config = dict(
    init_std_qkv=0.0158,
    init_std_o=0.0,
    init_std_down=0.0,
    optimizer='adamw',
    lr_mult_up=0.657,
    max_grad_norm=1.0,
    doc_mask=False,
    dataset='wikipedia_en',
)
MLP neurons of a small language model. Each row is named by its layer, matrix (gate and up: input weights) and neuron, and shows model dimensions 224-319. Each number is 500 + 50 x the weight over its row's rms, rounded and kept within 0 to 999. Numbers have three digits each. A neuron's up and down rows have the sign that makes its largest values positive.
Before each neuron's rows, "fires on" lists the tokens most often at its 100 highest values on Wikipedia text that the model never trained on.

fires on: ".", "-", " President", " The", " (", " the"
L5.gate660:556496490522544454470459507433515524449574513468452498517474440528470495500461549511494453505478404491464481404481386546474485552467543545537467485543454394566496429570479464490422494516451507408463454504518475508508521537478482547512591433523537516511502468495476490442466493545547459516
L5.up660:481489470521428440523559432499551542490538428541512478478554468464444528520456533437465460442595493470502489443567544451572537548408504523582493430488652450478531455419517460540482468504452439482502535404450470516473533502479626514509510575481524479502573542590480466479434507507516553483

fires on: " was", " is", ","
L5.gate460:477546466499465504472536460534473469462513543515532535461470424494495550548542541440520518467415472510552459384442527426496543391422528534509443473471505507538498504483538541512530590496522528446424559469593529502461502527523392434515535519510537562504532557502466522544563519465472571500
L5.up460:501521448506497481496502570518529521560583455363521558465563536460462534486482491503433555584459498550470438480469578532552377524583424491460503492527447506386576492439521508539515509487591503573424533439487474478538510547554398484514482498572517590547520395573527541530425534430485551467

fires on: " as", " The", " played", " Am", " |", "15"
L5.gate461:519519543522412558496578498366461491528498481536475493563418587462575433527547552444542553553479446511533489594522386438579580545465507457546531548471496505471496475448393541483571489532444350574382550515532505505512559425376487530529445545496496490512539540472521520350384469448463492497
L5.up461:453495502473513419480435419390586467454557484520444584475516521464549559565492397499501515413612493464555516566477452471462394534457536435518543495479510523560485431475483447586479519603491504507531493436547592422492431529484404455505536441536500566468527480438451499431457395450580465462

fires on: ",", "'s", " a", "'", "s"
L5.gate716:466528497527524434507504457420457498473552480524422427537497489524533528474565533610474553486434490517527391507562539453583493390453515555487508519547520565463546494476493474510467452571469591441612519427575543523487561465539457470513572487518464523501466455591450580486452483410603520514
L5.up716:521485547528476466499476551514450521504491440430498460485538509479469514457464479586460548468517532473585511507488528518607631569504453460603464432592413521493651479570488449581537425582509569425459513577569546482546509403630489437518558550562371504492469485453507499479430541555492516451

fires on: " of", " for", "-", " about", " in", " to"
L5.gate485:587482431583591504569590376541432426506465431478544495539484411452552505439548496452463462552422529461580459473521484411470506461407568545466538570605497539454514593476452449428509448464559445569458490514515392471496522441496522512496613504547428494544419516482476493458566507514460458462
L5.up485:470536434626485427513488498586460423496548485538482484575543431475512408537521482567459569505475464578469524438501562463532577503470555539500538548605503576519526480468430531502421514477452529554544493567527559556525462424551442443473458405562401501500455499543438463512505530450505564514

fires on: ","
L5.gate476:439515545517453467586442520526430505455465486501525519439478482569484460535536507479542528511527539517452524415506511558519440517483467603469522505497431589545552493524637586510440494471413572558514441441501504549463457522540432557593523478487499565367427507457448457455499457475487469397
L5.up476:512415562467559474538481536554551564474486477582597510514496577542468420525506552455516550468456455416422481484446460458415515516486444532557501444495457523492501529515487417494495544550545626426507408446437487509505458376436439534463572474484501585499528522530568518573544423484470586446

fires on: "'s", " Andr", " is", "'", "ach"
L5.gate134:520488481386452567533435514534486513516500479541427518541470572536470535544529553507542513543451409360614473473552433539458524566493582493409484467454512551471399528507472548436560432547436504479388499449461493483535564428528460521499456580499490519532523533464463501574518409477450485561
L5.up134:507499462478511606510455511494590477458574500492402521448549505464421536459550456466493551432460582498511593417509509485456551635600423547616448513523488512573459390549506431429572540525418501521472398453572589426498503454485546469474547485517516590566478564462473466579514453510531513487

fires on: " from", " that"
L5.gate868:449552536486488511484426529518477452470454587401486486481505460535493413507503568487492437581426549420454439531488615487486594511401472582585453457503426497474499516544459559511484549502495536493526520559494408515570555304498597524470494456575427547517466503444416427407388507484550534581
L5.up868:574523472512479489501479541456494460420561456552566522541403503524509571588462607472421478480464571487541437518602452498532483497449527592526507523511415521402434557504473522413571574486495551472517479450470349509474518520587469556517501498411524428458423393490608524475530575448364489479

fires on: " |", ")"
L5.gate585:505577574552545488504528516504533444414467541516451534468543489439522518544520511473524429566459550528578376477529496480537514499509474435510473520551474553540581556464472444583517520502513535487478475483499493493422577479428539496499585540472516485556451544403524485395534598497504490491
L5.up585:634596519535495447617589502441427512475562447561518497509552436538500415489467596485654450598414398506458499518493597553468496502523408504448464495497497538577592394519527463555545529491529542535488506435514424528480529506546456519499571464491466398522566533523554451477509600532534448481

fires on: "\n", ")", ";"
L5.gate1135:482463527487459510502534495488563457489508537442433523491467507460514589560533568625515545491469553416647481584561586565571627458485541474477466486532520603500523478520466512480492441494482498539488491492536541502511470506428527462475424567507497460501480437528508560434518422508366418527
L5.up1135:513512487504510501494486543478513440437500496510469463498549525479545510445462533512532529532552398566552468530479578456516524474545409442576405506518498514466537437603468482594503488518484569507418547511517508446488443506431564497580487516421516498508547522545507470434497537582451521424

fires on: " |", " 4", " 2", " 0", ";", " 3"
L5.gate734:444494539455505463470545560545544473586481541489503688473434572459482493494482536531471442421588539552507523537619496407457436540495581560560493409527583538547544335529514469494439502507551443462532429416467425509473449504546478546471489426505419460476457588453536524538448460515577494551
L5.up734:534456462467506527377438472537502506501493509480464476497540494497498534489496517459472477461566508546432546479498512553562544502554504456464450497533511503459430402497476579515541491531533391486514551462509484537484549528499468599519534450547475528495498437456505520513510500429513520441

fires on: "-", "–", ":", " to", ","
L5.gate938:489474462572522578463426482443515500446516578541501494490497569537456518599531456519476412520538545529520506442465447577479459537513522581433507471448474506417507509512441473523531577509476567523509524482501536448490374543485549523574523559496568518490465491544531573387535431549501388517
L5.up938:494498462563484517506537454500545498645439530508509532521484541469509568424508463474420537561488550642521473522481423495599460455520432538444429494489487490461488480567600514462550444485501630524467556444479417552481549496526438520493501512661485422539467526527463483473469505541529492604

fires on: " |", "-", ","
L5.gate1099:552460466464474535516570522477473482460557412551450561515551451511506507584483505484445546462480475477575463484416453535564444563434543491559492526437562447581567470477455537545462483515535398401480522404437464549575538546522504584535508504487543466409508468451545538389517441400534428464
L5.up1099:531472435506538494426523426482570568481464505546500584457558448492534389519511517440436442463519432452616518442457528472577459553408516486469393550579449502509558421424463525543573497476502515516592437408453445557553479483438489560502484449545528427466417510452464475398530491361531493531

fires on: " |", ";", "p", " as"
L5.gate601:532574480462575500459504461460500498481478515557482493515576482444456460608391487483564536481491473535394500530469473616570536505560521455505461456572508399517525380491480512457485410531556493522460591498543539554523503451473570606426505378488480447498529457556538520419569449553477463475
L5.up601:484473503472519552509440468428518442453416589388536444437459461510536445523422521430525466481522483490459493497422472555577605429498502542460477495568520460469477436560545550546450462449511457527438495494429472589498520419539566528450597571463591529489443513526546486454511450540584593464

fires on: "===", " is", " are", " were", " was", " ==="
L5.gate1202:486497449562489507489621579458547477416487464546548382411519520554457513548605492523520548480386527539508551600549460448428426503482544458466566422427503517560427530544440577480505529538549568482501560508466507483482457472469498512519448465473614534471498406438486576573477485450510413515
L5.up1202:473479442482527507411597564605430489578541535476523571573436478545483542329414476458423612593553508533471455436473500541420431610587413450451418607534451507376527554539526525513530547497557477574498579548511479445503562487517531443501467486494446508447557562613520427430443562458520477540

fires on: " |", ":", "-", "h"
L5.gate218:456505519552539501535504445424458513464476490466541466535404453572400559428499529472496576518495458485498499465423575501471498407577443520518488492488613468528501490559565566438550470584457576486483416513456455487543535402569512511535486483519537576467476449507448554542531492478587511542
L5.up218:503521480498558556558502427549557458509638488493507603416483443506437514459591549564437476487498482571575464459501554489416498493483511520499435492509479433549578425623513558569442525508511516470551497512549526530423484422495519503520524485537502456485494446562493427444501498518425477509

fires on: " |", " (", "("
L5.gate1020:572524537486523525498499500412485505522589508447487495524561497536494485470534560467539519448433664474486378491593485543481527491520522498458439551545507531505486528555468544543611482505500502553442410569511547546519583513507553458488504488360479502478593494506504567445488569567483575385
L5.up1020:671525509532537420444539432541511503427579520456432443511459458492587507381452416443473482482563543610507514470533498518478514563578428526501399550601566530501507513612594504485511531448541419413526391529594513480474572487499495469578529500557407463510528512520500480515480417571465499449

fires on: " to", " and", " of", "–", " for"
L5.gate361:540555477501497514479521492434552573468475463512498528518455516505503477613464478482507551452478536524554524491438521478495517340489469526583373521560535494491440478521462511448553477492456543487508535470439505526446514374509505542528576508565460586483505546597499471624470443573481481499
L5.up361:470582599515481451416506443450504449497385494527495506457420440473495316535482518425481472492467531472423462488450379448535466492489411477487484449507544462503510535467558473422513559471555464461435416452536501530499492461488465517497511491524452470542469471394541476556467501482519450474

fires on: "–", " to", " win", " a", " was", " record"
L5.gate833:570529537484465510470530472415497398423537666523443494526479495520438470517568554456568494422527464515501545495560572525461532563534533448473461525594519510434423458449511433427437407470517558577486496482521564527491570613409450513557560495475586548464466427446491454528470538545510541490
L5.up833:483488564466612570487512518521445491572528541437528458416514630457514520576518422627556467489504379552539468554436583484402507459536487510518574513570476471396551490467453525440500563492556541463503510516493473552490467528500539515444463588507563476558446556573449553541409418542602585543

fires on: " a", " in", " (", " went", " his"
L5.gate680:518467471516411494539424642549504444484466463479483541570564579529526502511555643545447420533494483469520474442469492518421456527529488510517504532526504470552560466414534535486518540530504466545552421532555544412479485338490564468470498540540452569530495483615563497414499445520449511486
L5.up680:486463513479465484573548582549594491498511467531459512627536560487461530477441509541384414469552486545540519514589559457478498558508436437583502509404493405516465523511489496433543524565563498490507518546486522421529567463524518558544468556607457464482557395515495514477463470526462509479

fires on: "-", " and", " of", " on", " noted", " for"
L5.gate909:559483447590527594532500525510517511435536455310452505547458530506516507467548492502459444395535472499544491545458553450545514500557516480540467489453527461469512532530451524494487452492528474501470435459556420541494501458533499505567510438548435529441509515544540497475395524399575479543
L5.up909:476515518528455463506443502446477541472415487569460489481497540466484449512532625491471458463464441463394533490528507451423479548443570488505563572475470547551493442463530465471483460491524463513564420446484526538462401475567548475391565499482535504554465515428456343567537535519519530454

fires on: "In", " in", " In", "t", "s", ","
L5.gate889:546497494544508470450537571498451475519474486439496381509496589516439413494440480477480572561505594478501610581498558453416473461521433444503551535480498485522561422561467446542515422466546595533559569524394465468534492463496580462472415455528500432440604557573430569476498460474498409510
L5.up889:555543502519580532545449559448528527459547489537500468480530520548448491568489499512485504440585496471375468463417523487461561515466412514554561462492461520605519429442485493454433494473558571409478460479462494416470468526393367581539508409468549509538468594522489507533587489545575535502

fires on: " a", ",", "),", " including", " Defense"
L5.gate504:548528481459479429604488426460439373472484498451476473501517521464432525553519446478525543487491562413578526543509572471466572554506532540501531538511512380472534546537496573494494536540571517554572546514460526452489482439516614543609499516547510389504523421470555522544459501588402508385
L5.up504:558494527591526515411435492415516470485422452610402470504445476545486483541511455554541486512480494513550450494547592539509436465583534419505502446527511555523431519528458498464496432471521542554493481460472451534419461425485478552515451527445575549580570506559572485517518488534531514506

fires on: " of", " to", " not", "-"
L5.gate327:496526498446485417535482654546526561441505476519577524532507468436545399457555442494456505528513495573498482450482456488574440466533461386549520516492479430549582519488478575474462498527455519492536490504515545558510514520597422517601529539621437526501413593487533454455547549492481535486
L5.up327:506559415430507475577461456511553652544463483512463563438400477549409499557444556576402565461594592518523503478471434493593540464427469532505451485465561487458472493488464440514570487538493536456523421563458425436516504401444447570532546501521397534420416545524503506403490558520482513485

fires on: ":", " \"", ").", ".", "'", "-"
L5.gate148:569486436512480513475517520403412450487439497403517553547464562484469604428576516540434560487454463475536574496445460516608464430506513429580462475422495439506406543478376621508513482456528557443467425504548367564487460498539553459427512484517544475518443463525470404497398431482492466452
L5.up148:465487502451480540456438519490490552457442563549441431510441528520457493496442506499443485472588485398543534515421398468518464503540606458529503494532488470476507401478502494436516506410549536552482532445543460584427401523548497494503528536413543419507478611504505468494568492474440484528

fires on: " of", " to", "=", " and", ",", " from"
L5.gate634:396543522511475577470568559403563544512536522440468530525431520387529388566571534485473557487544582466534456505450598514504433598459457572489522516601536488509485523504465537488534515431495542543483528517556509451478590495531540501565500493561447551496524475526484507502341538499520538569
L5.up634:433505556542517519488509321488547558477513426517475394523496474472479626508544482531421497536508560566567474553503501538442442464402519448589519517514526558537502567533479516540491483430510511456514451437485429415401484554487445477503548537552420452406580508496525496452467438494513464611

fires on: " in", " In", ".", " a", "In"
L5.gate45:552557491390495492515471571549532513512435464378487633568475512511516483492437424520513469528517512475471421547486465520575531576523459571508568499505532485541473584499579502538531495458498507468537383502350524437433485511502469572589465435451462536521566521487505593527465515439500531412
L5.up45:511510543527583523480475588444542533469490443473482590465457446516510514658446500532524429476541521471418494570463523453641528489512482556554510437492394503451542456489526434408472539515481542499613520468463526521427566455423474510395476444423515476519413582468506561524525627521516502496

fires on: "-", " (", " may", "–", " can", " the"
L5.gate502:483525562428411420526522469508491546402503432525530527475454480450424475563556443486432470547514559478529592475575440474533517489428478516557470534430460499488477428478481488440481488528513517520453572466437474491522478525418486359477549491546527487542451438501464507527476544490447544441
L5.up502:533581456535566390446492543539436460495458465478492484500490429478524536547426471421433495495465377461446449597480507462560412542461495548508488509464432424452465394484427474469432494552520537532573483526457521536527582469480499538535406495490419483517482454548413465486505575412579442490

fires on: "\n", ")", "==", ","
L5.gate1023:504486388444500533502430475578458506484492531463515454482461507476460430495587518471479612464416558489477426555525521534510498512504586617508557491486481530467470495461450502488481391462557458474553573570465600529540521510542543480474516552490496436612372665455482578494497527460524430490
L5.up1023:508524464487554606544429454566448573484485522444519455449583542506538470551456459463462496534581464492445447480488444523574513450513524603525498532466471460510477531510523436493479520438582489466443531450536436569477433564463588510423483508486525430438487549448473573388530416502402398469

fires on: " as", " from", " |", " between"
L5.gate288:569539511490477521514550568475562444428515593483561612614559427499494447462437461454553571424458583547432425588564498453466578431476483537518470464522528556482527434433486489512508457484499440602446531508520512529481597459516540547477506499419406475489487492533465508450414613561477563467
L5.up288:471525555535503612513324516553559460479508551453499407504486537508524555456514497520513507481450466580468418518456410520552601473460506538453433468543496615453501521528423521542529437468412475509402543475521444551464516435475460599547478490586496465490467570503445512526394523547489470528

fires on: " and", " &", " F", "S"
L5.gate1108:496506503519475455509549494487482521582510447518445555532527522516513473547485465486553492555541473501557465417440524530472549396506569458491562576476580470556495478464552403597515550615430576501462512439511506527503513394458542456438494490558486474520434455481507546510554562517587482529
L5.up1108:443497557482521474521592476525524548481487498467394416601502502535494596553466472458503508506520432492532536556485535416435617473415533516503427440558491461570504377569443539565385434518507671470496549456471521550468478482587514538539470595493401551473496451481547455445503511473471550501

fires on: ",", " December", ".", " of"
L5.gate1117:500464472476541561430562625512482558474538444522524543521540448581535531476500529472448616464500625539470434491434525512500507577509416524488492494517371477343590438576488595548469487470509521581576478476458526423550457477535507519590519386443452559524458562549465572509467486493501490466
L5.up1117:489477563508566529483428462542439492513438535507479456449506549541473570513497520519421565459463568477520546489521505490579423534479480620440443500489498440482542475598424469487415504519471476480516469422463521499467442540603491491518550535519565536533483503502509510456511467503419501395

fires on: " and", " to", " (", " or", ","
L5.gate516:452525491494547575483548555447564487538474589532484546489434483484421465510494558456423503396615473439579536500556471563463526420462486585573518456478473486524523491520513428461559501564501567554492529461492604513473462537532483465577459566541462532371510512458506589453473545456442493457
L5.up516:508358448436439509539447560521452550443499484464440556546539574448460505438452560551503541519574543586478469456541572419555452516541375450509531512476494472479483520540547569439509495504459528493468512510524465562500425309468497629500527437504549520531559466438560492488467560490495518498

fires on: " in", " of", " ("
L5.gate1209:486516436559483493504598486583482484458430535552524515528546534444506520428459494554466468426426482537579473518408458479443485423398537465529508454494519486479541532479453462406418473492494433579637523549534488441509441483448491518516451474500376516406525419467440554408566416458499440503
L5.up1209:561470451543530423507475492493587462516504494557518468475456505483565491421378487459452474443497496552525584474552491474471540556508454526571467539610535475518424385544438387516457516441550421549528465466514515504462494488468530502525534493585505537526517530501543419463529469505523493398

fires on: ",", "),"
L5.gate1146:532482458467481486479578464473518519438430540485513428452500424533504462534561453444520477459512521514573491578537443529521423562560488563518498563419555477609569491562477532514505537573508529488427579518563604417568378503434532666517533465605531605566513459477569556458504506518539503622
L5.up1146:508606465507454513455539485440413550578430492470504488448480480433491514565516420478545512504505492463494408585588533574522576465501471505444565436501490484497522455489576675550447506488551624513538530475536506523459562504478488543482469569461491489538505503411597495454548476533496520545

fires on: " a", " T", "F"
L5.gate1178:519591427526482433523622480592514488470469521507501547444506498424558439443521442504532464503474429539447524528529591463507564597533487490421481488452533470572546462472586500510451513524517532485494532505403533578501575521537351506489459432472517569485468458496524522408532578525496479423
L5.up1178:581557539522566487511467446483456548459576529526482494579529477457516595470479532556529523528568477587463523472560527514412554501497527481524511469537464503393561485535443412498569472479489473545521454426469485523483623434477479613509401516452519497613527509575580478489540490515506508491

fires on: " the", " his", " D", " led", "–"
L5.gate28:555481484498459514407505495455437542504489510574511506525458411451452402537497522404459481438506444440545593414497474550511512487544395515464460427412454521540587488446450519476441431442528463507476596512489532566506385535431608459530579514456390505514408456464480427507525597547556549497
L5.up28:563546487625550412513467515567470524434430449545397490523514553489460463606551518482449355565532567589471546463447410501533454410505549431548463600473417432497531536478428531612572474551453548432537492511453542499473499473595418447513528567539490494515504579473530466461519452526499577587

fires on: " and", " of", " &"
L5.gate841:440470460561483436503486463540489403478551447466515481478487527500464434439491401542482563431525513545605484476462572563466522551442465446581558464505550453558479484568601511434606482482389496494444515478615568466504467411412538544476613516572520485513469473450495534408578537518433611532
L5.up841:505479466492523421508556465470435515473471590449555503591499532483523552482525513511591437521453586546628519489540493465405635503443529516550573591540501505518513460527430524518543530520463546500500651453461536568503519541474506392482582611478533456504603496527434544546412420477369423474

fires on: ":", "-", " Candidate", "'s", " |"
L5.gate614:615533516415579481520498545482551642439447607465389585452468541454510454472499483482464592516510456422435495485487520529503492610609447626519562462559533506500544442489509487516521511507479515473503473475604418416461558479554525575496379438543484472515513533592524545551506509487502573504
L5.up614:546542434435598527577506434495449559562481462488492477549512413548488457530508454469507531579459489575571579464512533487372562549518470496528513518519585452548473525528603475554512529566530591464483514553541413482541446451410480502506465481523498519523570395426503504456524480518559528559

fires on: ")", " were", " was", " been", "'s", " is"
L5.gate364:487500520420503532485483535575468465468486591553474497485471532507414565498574460446509465490460549464546593525595501404506493522500501561489543521516479474502450513537611517454495418612403547560549487544478525466475471578460557520455602541543565522593442561535471494478475476411435463554
L5.up364:402558404499513465488483421565554584528521520451506518549543458424389561405591604492451514495516560562485496520520587569517479493497431485486539526492534414396464414517469484553627483469487411541488552516520528527510614395452493510484528516599516462641431513568510565551521565515518507505

fires on: " has", " called", " had", " of", " designated", "="
L5.gate750:590541480432556484428543447509483572416458417505516568457421345511472453545564401531469483462519567559483541580537561545574527519548542502519466514461509442456551494479526464490421459510624620466453531580360555477532453512574603569471466476531459439497447478530489511478493582424491460476
L5.up750:444594496501471513492562454532561452490508469547476597474550499515563436522522499510450473520406522471418408445509549489543469505536530519451566453576492598493558519477502479503508392481520573510509539544527526423549450482458568494435479389540480511524410547489464458511516538479531491454

fires on: "-", " B", " A", " N", "–", " 4"
L5.gate914:367445470488478497406464508464417489524517449533560390470475496488475591449514485490481443406586552504512486508529441581575475452508437452498507504537539502516517530475473483506532479546483415447473546406547529472511537435461559461529531483485494517470474571482427569511524481596467482499
L5.up914:541473506560492533469523512556576585396482498491463503474457550388498550437475530540559432429545540557528492529503446519542499465460493474397459559466450410524472560460509440505413466532544521534387489481523538435469447481421527470508522451547451537607534569530399472470506530500476550447

fires on: "\n", "===", " ===", " |"
L5.gate142:469511525501431537512568438558528426587515454502436518519500431486546521471423572603527465547471499489561568494534594463538557522434481435518538550410546565558501505486450478487535573551447468512521400541541508461526527491590608480469476543628534597428481404503505538486462518566388516537
L5.up142:475479390482366474461470526483485509486525464500482484622542527471492419439581441533555588502605472456426509571479418499440545510611487531471574499516510511491513586527533506444518465459442538422523577434432426486427442536458457406506414524421468495477544459444538448519444507512497410471

fires on: " a", " an", ":", " one"
L5.gate1114:544466505459468555390588496491552536500526576446528437474590454472483501417532519537497557475506553577522471487554530488601494409549482509503497495565458480402443487549510523475511479520459509395473519567481501502451469505478563622542530459540428498400491533522453492500520544545487503394
L5.up1114:513484464540484480403443546416418573431490520511524591447452506547508506532549505436517540487464570516423519448427495495491429511625457472500526452553555446400501576476588495508492413593471521464574500536588496534430521489512493568517462389449506522437564525495513499473447542569514475523

fires on: " and", ".", ",", " while"
L5.gate80:508549474410464525562452480447532447534547457448548453522469512468468520567486450468470419513447520475520547549578445522493511609429553510564525500427433442578424470600567493517471470408546595473447500511336516467589549470457501481395604499643501418475497447497533533476473487478473593495
L5.up80:600499403518587528500602517487552534506464454478527463471470487497457576535510504555430587554355507512532438513528593498450501560372566582591524598510549488629541575526526590524553526542422478615441570539489488459526575574450436486406598506437579571395517385454507614481395549521603432468

fires on: " |", " It"
L5.gate931:444437454426497464578482388564522492491540487567472439472460468472468467548505501513506400490527501597491530532489535422493507526495535511522444486473519533579559485493489450529550512460455572586449530446522416558502555517473570480427514567536563530492451523468499483521510508419544477514
L5.up931:479547431468530493513564543605476569541363412451553542500487484516489527412522604538442552466427400537498486547429464502518432467467482560408471615456499458485539471554480513528593488570469477521611528501486440472450456476587505557461531459431451573331558572563481465469527561460509570496

fires on: " by", ")", " attended", " a", "),", " to"
L5.gate38:439513530505496587459429509498466530435499556428481546490505497461524542424523487447515532466539513441524485466512527501504515503487487555397475508511466487621548481518443552495514456460472528463536504474488538561489496467469540584537490544565433529581506508531488516509493553420569499442
L5.up38:517553507561562525496491533475559489464510579524562449581552549391514539454553505429420466498521509519573478487543517485555567502528585577514470427585468482517494507469429503520499436515427566485475605442553445554504412449476576539566439515591500544516543508554419585483455450448453570370

fires on: "-", " on", " to", ","
L5.gate547:521557517493436511512523538497499542488510471457465480472451559587438548504530445543498511449559521447541493486517406521457498523430491545537445500584461454493478565514516473479419445500499604526538543509424481578544435464517477488514499498473440491454438515550524415435534461474529538470
L5.up547:475425496570471402560480517543555472545452565499473532509508592542546503509537510473467542619528446504533472482488549482403473540462483492573527536473349518627534521501556452572469499526502466490555485502455521528507482478466446527462462503399530517430521590502472431478597518501558525568

fires on: " |", " station", " town"
L5.gate870:451454546518576391544519447497533413546503500456490527515524459459513520433398468493426533503442379562516546539444560471464508521460456439454523538468463431477549468475473532469593440490538541504562482538410528473463546619505475503464529418484480490584473565490538544443489580565457435491
L5.up870:559440522430466528494558475499463448489523554500572493443474452483486442451460570606442544453495555552469459494432417495553592450605478537463441586551512466491423469500561427474483542562460555546631521461567436482456502475439498580430561551405441565475533529500527500424450487525545507432

fires on: " to", " of", " attended"
L5.gate1054:514575446409596587408412569523566472517478439499524478487484510578490492535442546512581475417491528520549507367460470506466387467513485450473491491458402519462541465505323471521430501493393616557490479488508450442419496508579435628529432490421538499488485555604443467514446477435461575466
L5.up1054:514505531463549502452422566531435513505573490487619518461523395482526527472547466471507486503473499529546488467566547559383497387464584552512454519548472524510470548456429424491511450525440441416618540460520605368526493489470526501476520461545510536548571447547492473588566442488456488439

fires on: " of", " de", ".", " from", " led", " an"
L5.gate484:534483565502409461496461551458451525519439461528493516449513497513491472501537606487480504585465623478485460409453516517501527475477509485540528486531450464473527556588437524479481443485497583437482465559543431482393494422424543555503538566508493501581447444488570464461510505480542551483
L5.up484:621486476509459612497417614474439552499530467598465555506505499496532448524450503528472506486516475502481513533434453532452501525518579523445537475397515506447631565526504503559482479530453537523469471590526478496491458522527496478526488549405533533503446457495531533388569528495519441486

fires on: "'s", "–", " of", " the"
L5.gate1059:486496474472415540506450522456516438555482507582452499545434538507587416460439531487501446496524434502579537498540451416455493532437503496548424472498472505538556562526438546501473437602495529543505520600460534528487549501522512471450463497550491449389531448474568433526571459570490555441
L5.up1059:452460502502501491525523470462539387541413454540529525535469488521510470571504447490395495583442451459533557564504476512481507524558445459551509508522540475491526472459470529468429503482492611475436502539566486479441481519433597365485614521529463533533475453564485529562505447528511464418

fires on: " about", " from", " to", ":", " than", " |"
L5.gate376:564551455486592555500467555510463432462479471425512478497404611533511481508488534520551418462558490568544487499506426614548525447573472621532452537532542570432438497547473543456509433491486476519563470454439445594511517416550498539536496414488434504489478446532521531402516474447553543447
L5.up376:583547439503551492479462551479458516386512534498536466427451458564406550467473476504437562532487485462492455482399473478486564463460548505530494416478479483465529556438507496580450451583453485489511480466450494588510472517396471504465508591485445488445496469520488534509455518526486458434

fires on: " from", " of", ")", " |", "American", "=="
L5.gate140:583590496556469523408534469520520498555523459431513596500465500478518435491511577501480484464429531498498524428461507574455558466461556560467593528522478537385484452528538494454525426439438415504537422497370466435497492491470566510459401513517501538553477481483554554492616439471495474506
L5.up140:479539442499500524433561530574529547505508393448490469456397534504485471513402430512575515504494521517518519473546578546435482436447586517491533500509500548520427551491476480582507486516531340447559458502444402500530451543497486449459391540425493536544523515485492442561455420514444485543

fires on: " |", "|"
L5.gate147:511394540448445498481520532521510482526556622485589476515608468494516530475445622535530458378495459553522542583513476537480526520456444440524480451538540517513476522571471567431535528506469512520572551438494411409476508472580471470518518439500476494494529568507523476485467519586541534464
L5.up147:452452431468520425560492558525463480473597545442524470524514492532423497599534466476544543504512533531481445555492512538441455461482455445477522527462468466434511412604520549518608523569489540527541486508536452493496560561401434516580459550534564532452485464542625534504524507469594542431

fires on: " |", " (", " at", ")", " Detroit", ":"
L5.gate715:530571546443516541555512498418465525572512539512454480439498518514468481534554527559403509492535536476462528413518458589481433454331541472377564430413462509444502473493396487497511468561465571398548567526511540418483445452549478500479441518436582552455499435511413458435442449445500484471
L5.up715:533487476460430492462508447507511440532515543528575478476526476582561456397514413597534434490447503507571517509501490496444489519554528473550415474450556575618486465555508549527457475430589550534532581449648468439505502485491514463510543439538429490457549472461491526468543576513530484491

fires on: " the", " a", " two", " one", " other"
L5.gate69:556609505495506433427551518541545506473515572566431544483567493426500459461618557519493491511405599541474479433526500557498515498565468424561563446558489534519465481477567498583486468478564559500457482524524455535504497506447498559524482453532470570575525461511465553513423528510540550469
L5.up69:527496636443525480484489535568487482574512509498452437463514470512568454535501548461548432523516475528484446556500500559524542484527459524515547550475519454496426588575550504499480395575487479441533462531460529399547470485558587521545505452520507455417430568376473531555542480482466542428